config.yaml
num_key_value_heads: 2
norm_eps: 1e-05
positions: "rope"
qk_norm: false
init_std_up: 0.0464
beta1: 0.9
lr_head: 0.00375
batch_tokens: [16384, 32768, 65536]
max_steps: 15313
MLP neurons of a small language model. Each row is named by its layer, matrix (gate and up: input weights; down: output weights) and neuron, and shows model dimensions 64-159. Each number is 128 + 24 x the weight over its row's rms, rounded and kept within 0 to 255. Numbers have three digits each. A neuron's up and down rows have the sign that makes its largest values positive.
Before each neuron's rows, "fires on" lists the tokens most often at its 100 highest values on Wikipedia text that the model never trained on.

fires on: "ist", "ers", "man", "s", "i", "er"
L3.gate409:114085075148110091151132112139139153082126095139157104138126130138113129147152149145157116143127136128127141112085136113182111184123157127109125142110122168141135132096138166114145098134196104107129150165121123125144114115113160129132123133126162168153141112128133116149126151145117067146
L3.up409:112106138086116104107170078124132125091164126119101137126180117133167098163158107124122101135113063128140112106099123107127127143105134102114133155151116126114114130111171134096140143123162124108108126114090140117100107135118124150125113142118145180117149190127138129165142130152109137176
L3.down409:162132094158123138118145199123089093153103107120088097109096148127149129172114116096135125149183151182161153147124120089127126146111112102163111144168143138130131091105143136126166090107122111142128120110154151108155103091118135148081092134149129122141137106144121128075140113107102083122

fires on: "ly", "ally", "ically", "ively", "atively"
L3.gate38:101128140142093114134123125101106113140101177126144063129110152123094111154175138140152109107133164107179108125128111124144149084134097162099139162137104122072102125165163130136089148136160138124156141109121104145115088144115177135067138126159142122147154140111136137124129145107165177127
L3.up38:142108124122108154110146117146103148131115127135206140192118149088173100131112126151102121136160143098159162195120101131139138102144130136125146140125105150120157163181142164143171114095137112134090169093131123147124139100117168104133121081080113129137092115111137143117093111122126196153
L3.down38:161155119115089124121109165112150111108087175154110105107143103151092130122137106141118152138133100106120094152086143134090129140159151116092126145103105069158180137165148123178117138122138108149097148205119156181131132091122108132157095121112113145111153154136139140139136135179126114128

fires on: " Gold", "f", " (", " All", " Hard", " =\n\n"
L4.gate48:119076113125117112148186094140146131073174109103129127182115134145152143142159134153105111166202104118104136148094139106134125126148127158148123128120107198128145140148111148096114144063129095137139139146120160102145144146129095142134151130105135136135145104132114147114167136108156192120
L4.up48:118103138129106155100152147149161130112139103111145106128107131134143132122144104169110112157136135105138135128067118134137134125107139148143136147087143070120158132134121122091088138109113109152110123139098111126090110132106108104094151145088145160131115106102126100117149140216113123111
L4.down48:106086159151116126136157120141137153141131134172103118133128137099116121142134078154120076140148149137124136100091122171135098138083147154159090145107137150092110178148164142106076119128137122122126140112120162118111089160080086100125147121086134161120125135096145146130139160191126081117

fires on: " de", " De", "ort", ":", "cess", "est"
L4.gate366:095083111102116130142137124154124123133133098184131108138134104142088140169165100097147133148102182146131168117092169091169134154118138138143124138161143129183140142138144176133100085127121161135139143098160114146110150093109147143139124118112091117145127129161077127135138152119178146130
L4.up366:085119100140119115132104123146075148116121104114145124160145119124131157149115103129146171103107177126110109129129147144150124113127115142082087136139128108154133142137107136157137109190155192088164074138091147127141163106106103120127113112084124101160140115151136111141138138092120143145
L4.down366:099145093115108130114125139130153109170094140130128126144114117122123153129107145165175098140096143115172118187124120128084140111106158116087185151167177116153150150129148103139109124149122095139072152105171130112133120130145139129154156104110143182157118131122129098126138091191130178088

fires on: "\n\n", "-", ")\n\n"
L3.gate19:177101126131179136149141131164151113158110117117113106108155140094134188168127116159108145127150101147147105114166184090124135120133123157098175109150139124154128147121141112105101161076134102157137148131101145125137141117120126140129121121107133156108195132078136134154099072126088135088
L3.up19:168077108147122127110120101107192127128107122159099138119094125110137129176128079105166130103147149168122137111147146109172155168135156124114115140146097117182115133118099091129063135120120144157157153153102127131132181101040136138125149116096113141153119100128111111146122138132157180155
L3.down19:128105142141156110103098117120153120187140112096124133150157135102150139125133123117149211116142131140141169113115124103153126166129153163105138160116124121094113148175144130108155126116132091109161143148144146148099140133144133153152096128101142114117168163117131151097117145121110082089

fires on: "er", "z", "0", "or", "ik", "ric"
L3.gate333:152132130114152097147127052114119128137144113150098122113146140137126139113131163125145148089144125120147123156147127128101112103130136133165122171116156110160118131153099097132086193143160127096169189116125102181114146131126122100142145091102095113130172076150116156154152104152171091114
L3.up333:165141129135120105133149116140105141103131108132138114102162108147131165078137143114131100132164113135111119111089133142118096123087117143142109152120126092150123131116118148115135161092175153103118134179138138128095116140112095132102147138120183142105154136079103163134134154160098144155
L3.down333:116135119148079106135112144173154188129130116087130138142144131095139152117126144101158157152115134094152138143117120149117132118097110106107102174120127108090121137146091104105144168142185149114134145179088108144125102157146172105113128084144081131129136088150131130075119102105146104086

fires on: " of", ":", " most", "9", "7"
L4.gate268:125069133139126120111115146106138134105094139105151138130161126085139119134101127157144085146142122102105116128143142117095097081121125145147116115104105112159122090149147124145118126154113141120162139137142112116112162124115133106124126142106158143151126167094125140142152148147147158156
L4.up268:093097126121147116101101145136121041169183152167131120148145070123168197104151094135095104111148131125124144107123122163115124158101134082128117146130150145121098169124130167124136069091156112129175118111135134152136144155117130114083122109137135115115100131156121124080129121122119118149
L4.down268:131142128119179133137107145134157118133151126126115146160137124098145161109150147122134180120132133131140109126075162112098137098150143141098116104119174161146124155137153098106118134147150132143162141104162163143115097116156131146081099115124154131059114102143104126142166130108111086113

fires on: " con", " Con", "="
L2.gate246:104133122118129067096117124124149177144110090146111105106118102131125134118129094152170121162125158162143141136136147141141140104127119096139113129101127111145110162118096116098130160127139146129079173136145114099171106136130135132133119162120109103135173089119126115138142145125128183126
L2.up246:127123134133110126167084118157160142112116079133109101131141130101147090136164111125159116144120129123169137084139118137124075160138174093117086137120138132130166146143101151113109124127127110132107087094101128095098111131102164117123149141118086143071142092110127147120098115139150115170
L2.down246:133131107182109105111125121146159150172141087117101101161140123109154104159142174135145162124105180117136137183140150144141088125116104096107099135189137155157170129153131123119157115145128145177105125125117126153121112091092157161097114122125103131111135121134114151130140092164134146162

fires on: "r", "erm", "ai", "ri", " Mart", "rin"
L3.gate139:158132074130125093083098147095142113131165128189103116122155146126127106103142126134124153153102148117098134091119149097096159098120109128108102152123151109117115123145148103100098107143118145147140118145153110126172160125111171152106164154106088109153130153079094136135133099149094150112
L3.up139:099093087156129120123127155109097125115142104099107112128131150144134158109075120101120102144091116162111129128103136121076118143116144059125168150159148132131091113142097105124117120093156105133117135109109153143165126122110083169134148090111139174094109147090202096129123100154137122136
L3.down139:166154089120118176144149144134119143118135097096157091101093133106103134117142147060146152152150088175118156151155137113146125075105141085122134093093079144134144091129103107108147117133125105118102165118122113141161135138101151092118128098164100120134125128120151102162116168105100134100

fires on: "ol"
L2.gate17:183147143156121139115125119092147140107092124124093151124095117142134128150116128135133122115149088134154127161143136148132107146147139138143122133109087124140098158154123152169155113150112137153114147150155119131089123113146125098188094152146137140135153093117135123158146124144129119148
L2.up17:145121109088131111153130094088145112141137150126140107121159124095095126146185100160111120071122110121166103098132158125143143164101123159132125095183117126111133146145119147078103118071177152135132129100165130086129094068114119151096107122112144065099080145114151140148134128138111151110
L2.down17:140142107105124093117126086098135133124131087114126147076166115127139130148125121115111112089111130155146125123088093125138164120106107154139124125138110133109108133143115115119118149081139186142164150152152098098185069138131109121082158101116108121134133107117167110156182146153089108097

fires on: ":", "):"
L2.gate319:133106117099118116132101171172140145107123099167104102135122134170084171094127127092166156115118143137126148142153129130091144106111154167174147072138116103113118104169118140134124077159130128123122123128170175129110116149123129181141160106105095111143141172137126122096121107137128106092
L2.up319:130111114128090118117131173126106132092149134134172128102147132161138158125170154127143150119108150104168084138108117125111088115113161128168102128137143126123107075117115144123137088144094086141123108112148101116079125113135103158110141159134116107122148114140160112111127132117128143105
L2.down319:143134115100149081103131136144135163146119136120145101119147136127097159125106108116152162130088138173131157087145138184122119171108151139132130117089111172156143112133148161122154125136161130132143107144113119145102149089083106133154119089097161110163116124163117106102090145154161094129

fires on: ".", ":", "',", "rait", " Historic"
L2.gate148:123085123092136093142154123072157175124117078115147090126119104183172133109112148145164130114125118141161138117108088141118161105147137143120146086097151132142155106131136129126128102148104125162126144120195117142140134113110126121181108176152105166111113136103119095128180106140130106091
L2.up148:139115086110123121118101116136160099094128131111157124118105104157174104133093170111152169139124162120163112136120118138142080087158101169152125165149138117132129112118145115161150139106113114142086143158161145127147145126176110110162128126096126165167096164141112126103154124164135167124
L2.down148:163163116098148121090126095128134088223142102153135093103133148112101130122105166123148116127126149151196136176123161113153143101111166146179116115106160129132104154133157165112143102123093119106113138156125156100122110134091111141184123114096147144126124117151106093115136127107131101138

fires on: ".", " Series", " Center", "ed", "ing", "attle"
L3.gate143:108157125107080086113108101123142114101126099170146161118160186142112091098140125143177153159158132079113159158152132116079165110135128107147151120114134103123109090142113113177103092114120144150124165163135138134103155164162121134130148125089122113148128152102127128120132139122141097129
L3.up143:129148100122128109141135115165169097079099141134116120160153147153100137064127117126138126100125163128137139105137114136061146134109108106131142140130087129163098129161127137191097083152115174117113143143135139122117118177145120140172058126124142130143112133114119114126105101130127136086
L3.down143:142133147118075103139126131108103144197140106118155125168143140131147175171094130121109128156139118141119124132128141152153085121120156132139118159153138062108121133087165120132091111086153105092102101114138086153142142110120123153115119170131122124105128148124098121144154120137134147128

fires on: " un", "-l", " Un", " child", "-m", "un"
L2.gate117:155151138189133136101145142137068147076122132149142138153117143132107151129099138114082161097120132161086134097119156120181129114141159156117107105142113088138126103133064101147083093105216118090129146119120175095101112120148157124171113160126140143123122121124115111102134099096121109175
L2.up117:116118119160118143110138111139123150103168110132142117117107097138132130089174116124116105113089133162124133121119148097126104153105155132165159128085109131126153125122159111125142108120139148105130129128112125101135123150121135130168169153134055142085092120105132171149165109127135118164
L2.down117:107127125109091146134130140121080155110111142108159169141094109110133156160136121112076144129144134119097139095120151094126094115153126146135117131116124073142093173149088103108109095116166118144110144159137141125147086112171128137162127149103144149108127122106102150162126135100120129108

fires on: " and"
L5.gate74:109152165121099182144145137097135102156149104094121087096141181110130112116159150110132162123106135142121124105150086119120127134140134168125110094132111113161117150109123113120136143118116119142170127140142130128096144153092135121100156101150135174112148154126133120152110132178144096133
L5.up74:155092180116107123130090139110131151105084140116132127108171175100134133120116116143092115165154161113107147089073152137096129095114126186086180091146099140147148112118111133159166122111136140080091100133120136118132123141128133127113142118168115159115157145152169116112139169125098126117
L5.down74:120133155132170119122152161136109139061119086149105118139124142122153140115133178081133131128116138145108167125133114127155089112129146154157104110136095176113139122176114139137117122144095167161103157165139122105136135130144105137101165125123144148108137105175081121146138156089167192152

fires on: " and", ",", " or", " for", ":", " in"
L5.gate39:131078126108130167152118112142111114100113100085100144174130139091084133123161133088105158087150136137135145118143078136163119139131120124124103123155105163148103138141114127112131123128138139149121151109157131106136129151150123177132150085140114163137142157116165153090108135087130133117
L5.up39:139122146145142132125137118116096151090128102119107120121184176130112158149171113148133155130115148140111120120098119118127112128140137179124154103129104174103155100138157111108103097135130097124131142121172116131105096116213115162097161113149124106137130130142133144133124155150132116109
L5.down39:146075150128178140166150118098138159168118097076124125114129148124143109157120099151169104118092123095083103118058067146095135132144144140151128077139134139113142134164151147055122153145098175134115127113146140144132122153183146125089131151124111155191147102086139161117117125135160109095

fires on: " began", " finished", " started", "gin", " completed"
L2.gate16:151092121135136151171108170129093140104120171105140091103128136141140138109148168096141146143150147129145128140149173170150138108094179136108123069124138123090093125168120098147159102099115116126123088154103116130104126128101116139114062150128131116150133133121133130160147097102119115167
L2.up16:132088128148134120145141137085151112142110140145177141119149123137118130117116165152167147115158147145164116138111131128159117128135132157081114104139109079100178152133101096128136135084145135167121101129116134135136136130119113141133152089124124157165096174116155093144145116118117111129
L2.down16:137162108098116125154122122133167062102130101138134154107102112157082159105156098138122125141135131082128117143108102132142135112131089160076135105151125144100146177137100111102086125158080145159125129110110133101150119130118195099129117133133093159145136134100125108107126107148106117146

fires on: "ist", "man", "ian", "er", " player", "or"
L4.gate400:147149163165128099171157171106107171123114082145116160108126108127109136132163088175135134084131137097121097136070137115135103173125140138118141129166113161104092168090138126107139128152125108133155123138146155093144148116144115114195114122113134183141135105106086118123143137150126092090
L4.up400:146127129128124114101105134146128154094118117188115153095103130110125120129142134171111107147156134123157116108110143128132106179094154175085136101144096138121166152061146099103162152082141090122152180125171120147130123100120127085114114104139113094160164155167128095116100083146122131146
L4.down400:137112093133077093082126117142117105240070116129128138147106168105119115155093139099107121151151095133110143118112145132124149127114109118074160097117121134132147105140151157133119120116114137116161123110144128045103140132094103111147148143115143110126119163150125150095141140137109122178

fires on: " un", " \"", " Un", " what", "un"
L2.gate348:142140139131150117157128063091141119136153161127102143179107090156109153096104169112148186147141139157141167138116160082154143136118126116112140157151150141136148118122126104132116101133133091100130140085124131136125136128140150088164162140109102129119153140125114119106100160146112100123
L2.up348:145144162162104105143153074112150124085155147187138135150111095133128145147133101097165149198120139158111140123119115092159148136125155078120138093133105120104108099098158106135170093131177151113131158129125128122155135127131178098157181140111100141088108124147133134116132108135140141139
L2.down348:123166148151130130121169089112131121152148133152120136114168109131122104122094107144134159190093152126129142136086146133160106132163129097113131122141122139098141175084156101153137140117144128154088163126183164120148145139123176115164157140136118124100088171135129150111090138105135112136

fires on: " after", "After", " After"
L4.gate64:171153106110118195145100131124146124115121130125139148135101127159091168127145123157153149119156151160073126079141117170127098119129143149114154159093122127137089122164103189173124113129097133083123133153170121118108119153116129136138131141107106142089135111116125103123124123121102151127
L4.up64:081149113124097111133148152151158103132133133113141105099137122097147134154111114122146131111157128135139131094120096126121157143121172093076159130153115151090109105136145143130135155151167136123120103131130134131160148120116120158159130111112120074082106138125142111124153146077136143106
L4.down64:101120076147133105127131145119147138167133090134127098087091145104132111152121146097110159145146139111145105152171116119169137122135158119103150127135123118141149074138140096132158125140187161139134116079145172125156181131129111113117144133123128108094106154102145082126132170074115122157

fires on: " un", " rec", " Un", " Ind", " Rec", "Un"
L2.gate424:136134115139105129130147070102124212129152160122110172105103081114100100090159128137147173182142148136092140100151136151202138121103125162123140174136120129156118139161101128124129147137180144160125114134167115121157120141137114119153141125105126103157124171117130119109179153185120138153
L2.up424:121128096121097101120188149100133139141118147110133122160115142113127141087157135149133150145147137158091134115157105148171141117153112097110131142196110124165115120112134110164131104131133142153109105110155116128143126151137146133133192154118130112147154136121093122149124135136152104181
L2.down424:152126144169040109112132108106124144130131167156125151156125125116135133139115138155128138185114145183085121095112134138174083131140073110086126157156115093091105146137094127147111134141135147147084110125130113134146109144175101098192145175136099106101125138099083146123149102149144148138

fires on: " ref", " found", " ret", " prot", " acqu"
L5.gate402:167146141132159149140114107122114147104149099175129133147156145101120101108166119123136129138141126110149131098134147110152114089144122108085158135134094156111128142139143169151153124136120095128139100131149148140123141105155106131136119121128132124141140124107116126102123118119119157131
L5.up402:175156094116101140137108127132151081139105117100153124105155112135156131139117143157149112094129168095129113159129085151112110150130152128140122125136147133132133142121135149149155116138154162146115101138143135108112104124146168159169108091097124130151098101121131170084151154081093143107
L5.down402:118163153128143134123171154155129130156141150185136114134137156183163127085077146108114053162136102160155129149090104166132103132133154113107145086118130188142114123129069145123108122122148148103124173116132101109144185144097136161130134116147161080127162089132125107143102112127124097117

fires on: " un", "F", "rait", " port", " Un", "f"
L2.gate104:105127139106090150151118084107161146093100130147098126129118108090091147101129106146104126129100203145141128110120146097128103160112122134141154189117111102098128109157073139138082100126168113142146122131111084122087113104137116143177155122124160111118107073137104141106145138106127143135
L2.up104:151097165181136097135136098126107128153121086144167110134078095117085150115113123162148135099123128153077118078115088117161104131108153133117145127142107139142123152106122157119122120153108110148100125120110126152156117154125147119164178118128106143153072149096079196130137126137132138123
L2.down104:181096103142101156125137171106111110142118084121167137173163114127102133105111090196118101129126047128107120086112095105148126111120084139143108084111087174078143185104149120140160130165098115121099135128119115122163138122147112130184138132101105112129143134089109160148103097154160149156

fires on: " Con", "on", " recon", " made", "ren", "Con"
L3.gate317:110164146114110105085104121115146124151151131159116138106104114106147155134145131148129132112140109069092139112128153131127214128128123135156127054096132138151153115109157111125089154119146140139121127127097119114139114163144098157168146155112121096125111119073124159103124091152106135148
L3.up317:092137105079146142128086127115138119130101117095151111148099143093135131092123130145095118131143094148131101116168171105169119150117168132099137134166100130134174114136143127142168139141129093112108097115119097104124115126089115097121169098167119115081134114073110122147100119109114142108
L3.down317:089123125148118165131145132110133182183124081125108085118151061100125111125159149146135103096118156110155149140146152114121088152142074126123118091128127109129145151134144088134134127131121126142118152102135155101130119124141149115155125106092152101121085145094080125140106079157122096111

fires on: " ob", " Che", " che", " dr", " ann", " to"
L2.gate399:122151140116070185091173111157117128155078125143132114141124108149135160140115133120158136161105172125141127110091129118128100147112115081130112078112155107161134148161120122168112116138116130108134128121170125104119099195097145087126106155157128135126106102153154135161151196145074153134
L2.up399:113185104146087160136159129125143147106143093097130069143179118092112156116131174110145130150124105109158134144141164127167092120146124171102134146135104110102144150148085152160105135120146110096110104137077139093131150142126139121153094107116087192124088107120113141135094167143107138116
L2.down399:095113113094120146099130088125160106168132137146151109148144127130155130142151146115113168161155114151156114133154150130138157150152115116145122144075115096135124158145103144161089099114097115145109082130123090118154154175136134134131127137123089129127114119138105147156167155121104131105

fires on: "-", "\n\n", "gress", "ly"
L4.gate93:152131151128118163131118122116106136134131127135092149130132144109134120165142098126115118150063134120119161110148183133125144110118136099143150119149144126117126188167161156130148167092109117122164118122102089151138138134115154088111086115099160114088144141156127123120143140146087114103
L4.up93:098136137125164090095138110130165126119076111111096142119110120121120129171135109099145179140117101125131111137176127116124098128166154152112122121114176087130151126109145143146085158135187111116115098143136136148173125102144127179123136153148134116127121137077113126132167136128130147096
L4.down93:166121140129134144121167145144126116103144136124140115163133114137148113110166156135122147108161123149174171131148189141162159133106160120162165114174137120145126158157150102135159115125134113119191108097142133182136101097156138113151091101120136088128123126097144176121117149158116159126

fires on: "est", "ess", "History", "ort", " of", " for"
L4.gate323:150140083145159111168121134123122152164141113155120103116148085147128157163143127144124147112167162133120140078127145149096121133136112134145120122126098122121113089119139112093140136152100125122177153127125074145143123151130131122159073125164088073115180113178090124131124132070179121108
L4.up323:117129148110107115116105128146152126070117128128126166113113163113085118080151086141140093121165119100085156118146079135122092122104152088120084108132108110146101118162146163166131105155145177143140110153156095129128147114114126117077140156078133144137159138127114131075090101124133143167
L4.down323:114130124150064101150119120128173156159154128092101146125176164109115173134121120142168122130093074110092154099117132148133097095132108109108123126172160123134157136114095154164095138140128101152091124143149109165114148117148098159128142108138129149130119097084124119120141153112130107111

fires on: ".", "ed", "e", "es", "ating"
L3.gate359:086156157092161105139118077155144130109150114139166129072142107107109113095134149153103129121131136139120149163130132154155169124109110137142132088146127112155154137133141165130131126176125112139132127180156104151118120132188139104103092144137097150168130133162148158124150114177128121177
L3.up359:108110162101113126120143122144157111129126125119094103132078117160152121083148120105140105080111133151119120108122130173101131107154091185107152106123129119128148132099115116173140114121122125133131147137148143121082139165136122170104102100081144153141094160140186123114098127135163107117
L3.down359:152126137119126126149145140133109106125139086118098144119108101117171186080142115159120144177128125126150147172194114094116090137127144186108134149097129167150081129111153137152154116106138159108138141151087109147094122097128116172140145127073104126128111139120108126104090129116130117103

fires on: "ed", "ied", "ated", "able", "ized", "ited"
L3.gate417:144127121153111110133073111106103038162105082136153129140130129113143123102152161135112150114103123125099154142121140112105118169158182113112114114118114138137104139145135140182138107093137115110105122146123144074162132128136136080135149088144120112134112176139118107132094160169130112109
L3.up417:142127093114122125134123143086112131132096157145150094156117125103149144116187139139104190143135165101145155101083095118104097149124147142107160088138107143140121144149135167167155101118143102137131121108136144096101100133128153092124158125149119179124117125149079140134086136148143148139
L3.down417:081142105140117170144115126159096081255133132144116151151167101108148142139122127150127109129055100141113155176134114141112123113130133126115157098098164145083126114112102126152109170097120152108141093145134153148096102135121136153149123139087119113171110136144159105101147117110121138137

fires on: " after", "-", " After", "After", " before", " than"
L3.gate21:111067101154112105138074125158137125114192173131149126138136130116111170130175102162134114155123152126107141069134160167147114127156109127110093134118121154099140124133137170131157127127127188140117131150111155103156125156128150156166119112093151110156117148115102094150137154105145144125
L3.up21:145140143139118159108111137107124112140114119147202131105125160126113135135120107118134106138107114097136110091136141118150103148112163100143135115101127117141135128148084114150144175128147111167131100091156111141149151095148147104158091087138154116114146107130140110129134110127107120115
L3.down21:110123094177108125068110116103173127157107136140115119097079094089123183109130125134099127144134140134107113188154169115127150131100114127106101124107144137132107106139096158155130121110088157148142070091129159120080098134107114094093159135133107144091113135124117108151157139123083121162

fires on: "-", ":", " |", " meet", "ed", " of"
L5.gate366:108128130110156137152142137151146081181135136118087122114171168165177129094109135099179129106108159175123178077120135119131115148122119127153126152131074124140095095125168149096133103114113093086115114121128142093136114135129169131125138141101144131186132121165158133116133085136124170148
L5.up366:139119109111132114127101147204109081145204083101145150101166163156110119160121156150158124167143114114111095128125131148122110155105140109132148140126130111124118129094091148153194142121129111107121107138112161132127070147117111100102141113139132108094138103170109144143120160128139148106
L5.down366:125170154113145107127129097097132149235142110125085112163123163125130127120089161098143138096087113126119164128123075112126136151122127152147135130113120127124159125137145192107124160174135158118133128147113124143107158103117124118152128146087135168110138155181056118123174121125120097132

fires on: "er", "ers", "ur", "olk", "le"
L3.gate299:164109105172159139136150137123089125131133124123134099106108156147165126118111123148096118112169124138116090134136120165141109089124104139140115120086094135147137170141129141089121155182133132090105096159124068132163112167128130117105110138130166105132150122127100129107110087161125120130
L3.up299:105139138155165119094154110116133132113109146163087158113105135150116143131141136121136156118152110086138155143188104102155188141120136113117130220160115174114129118100124099158110108146129125121139144127133132159115149179153154128151103145089105141127149098131108100087107124100134127137
L3.down299:126094146149108116164118162144153110134114129159151135122129156095144137133134120122139117114125172129133129172158114115142106150136136150117099138128157073135103109147128154155169149115174107152107145156094117105141133107143115103101115180148152115120133179145134122112065140137119104147

fires on: " prot", " ret", " announced", " acqu", " det"
L2.gate244:157155148110184139144136154156134138117142177096132138120162157122113104134178141128134110120090145134115175123160121124159111123128132123118116124133107120124107114140117099163147108177078133181127132136111117159178140103109128101148130146134125112110157115067138151141114110145117126159
L2.up244:126160111098113128171097157119130116135147130142166159095164153145121107137108128131101126109132126123140132096111173153115140119171116108141168139202125122121109116157129126164118163167143117129144133137085107131157110084146121098135119142169147125133140169121128134174132103096160122141
L2.down244:134134107095108149108096105111137124045143108143124182128154134107112143115139122089140109165137131129119101061133126151150119169169119133132162137162123123117111088140145163134142094139094102147097104120079160144141087111118102125145125131142136136156128155123128131126108107119141127094

fires on: " of", "\"", " in", ",", "8", ":"
L5.gate300:121115073154151089145153150137126085132078090123173152117176129155155116159140122136107127109112116127157100161153075144129109086147144170131157119109133135104167141155177144083101110172105147128081137117101108097100163122140125157124136137114149150130164123161107135132117130164190140139
L5.up300:103114108115085158061137107120097090144136121129131136154118117081099111138124092125142128149109102128139153105135135150074151122088146100144141154153164105124097129085159145118173117160134162109151074085082146105128127141112139143115142085087118112142145078156074174146149111108122119108
L5.down300:101128101099129114099096121084163162109105125092110132089114102105144149145143135133111105090094179121179145135112143105125126115106138135168117121135115121118110114126140094148147136116130133103121148101129131147105117115151121115108158101087175165140137150128072091100095100080127114143

fires on: " of", " for", " Released", "ed", " during"
L3.gate345:110109123151114131174125161131160114170092127097124098114113174117117093129092098116144131117093176143133138132151140103132112125141104124125165114117147123154115072100107105137142131120141116122141132091150097115118129137107112102128130127100156136161132182120139156132111144121112072137
L3.up345:136129103114156119136118115132094149117165112119132116125078124142144152178115111119144113117141143167141165148100143131147142143123118125153120161152121129101145113130079121126122099069133079112197125154160125127157165133113134077147118112110142106141100110108185094148104125116133130108
L3.down345:165131128114159168121175130161181112088095125114096112076097083071126169147154116125149108146129151125148129119141095140113124112153123148152158112148111088077145086135145130135101134143070145123116121125141132127144068187124122172149131141112146149161142116141100108110120134135141114118

fires on: " con", " ad", " rec", "c", " sub"
L2.gate182:141088106126143110109126159132122179153153160154134124102107168091099126133136143120117109142126152169128111115113100152159116153126146120123140125144144130145151125148122090117110121119161178139094099100143118123134110136116139146131148125106103103120093161122100150059118113132141184125
L2.up182:082105156119146145147096139121146148157122171129115102121124156145102111093135127123131072113149152139137160103176146150132097142103134108127129139149134162134143108126113118122122141111136118143153107107119131129158159121119144100146138145110121136129129113084108132086119131121098138120
L2.down182:125094092164145123132175144130138155155110170136123107143124154127170085101113134129164099138117112140130139142120153155115142132144091121136111079177156177123117130133123100137162108095148128130155113124104117115123153116116106096119119137164139124106108139084130141090111126138101113155

fires on: "und", "ist", " fund", " dem", "BC", "ack"
L2.gate356:135144088123169123138120158153146122132122150083134137112104136116188120142087152152126103121132138115137163171156133191172098133103139147174118123143156182124113121100180112104090108139107117117102138133114115156137158093181137104133100102125149129127141177104115104141128121125111128139
L2.up356:127136104115147105116127106149059179118163126138145137133134090113150136129132138150109105114135143108152136143127171110152121109107121139137144167139105075152132082106108069113176132161162104127071093146131164105151128127143167135154131113151123132140126175129117105100141118123139102126
L2.down356:103131153120102101154154131160100142134119116175163122102119112114143131129143105136125116105150097133140151113086141147136129122148145142132137137126116091117112120137129130126134130130189119107145124113150121125131135090110171120166175087134052082100130149129125123119129158154120065167

fires on: " per", " ob", " van", " take", " der", " ann"
L2.gate243:140126114170143126126114132143149145098127074165127132122148139167162167127135132140145137112126125095124130151112133132151095148079161120098152104138121102146134178119102109124141146114140116077166072144125151162104114177104149099122135100118117095127099074108123154131120169125145174142
L2.up243:157138108149155125157100144160142178116135107166136116143151136135119161114143122131127141105140150080140134131134137113153142122114131091126138096181125092137130134160127091108118110125158127091146086103086149119120131142101154088095131102108131136114134141119158126130103148102112131109
L2.down243:107151094153134104082114140168129169146113089144125132136174124159164166122157156122167147147148146124123136140131152099167148143156137096144168105159109137104136126128108088111123113160112124134114120161119132114142108148108149131093092099130112153133185143115158149124110138141095118103

fires on: "em", "ij", "erm"
L2.gate360:142130144137132147091076151088171143104140111185098096152128140136114146125110115125106099148081119147060088177135127124100151120087170138084106129114117125148131122099174133155062132129133137129157143159123075140102136143103108137130147126142145163118099162119119120107114074118198105103
L2.up360:117117149125134157132080161133110117095123113141087115121132134148143158143101136104123057100144158157127140123097134178093127127070130124157125135093098141155154099129107127138104140113134151166134163175126101144125103163152124148103170154187110151195145137125126151139193117134123120117
L2.down360:156120131114139155130108115128115103114135111113107142145143142130081120127095151125103123167093107134078099149172132108080124170124196117111149104129096142119149106139157145098118161107157111108158129140132119109176104131123118175123175134151104128095102141069098103105140150097161114136

fires on: "est", "und", "ri", "standing", "ist"
L4.gate419:092138095109111162107139112089139105136099118147117130127171104107140150123117113124088120118109107132120155161157137108100143115141151089136150125113110118132092130108129167126110106143110073122124140160155106155141133114112136129147136109128154121129113162131100131106121132181152077110
L4.up419:149117109138177113141113158165109159141123118175133131132111128125160131135102165104131137135091117133159129120106133143112104094121176152162156149109114081139134116098107073083135117182110146103126113125143094152159147158116121134159149138156091146084149106138102110122154130114140102080
L4.down419:145135150154126131091124119141119144072105157126133138123103112125110164073175138134083106153136140129130130099164141099125148144149116090161145100110116156130072146082123183138127122111141088139118125162137124143111142145120160178163146088154124155138085127136145113148137076170114145091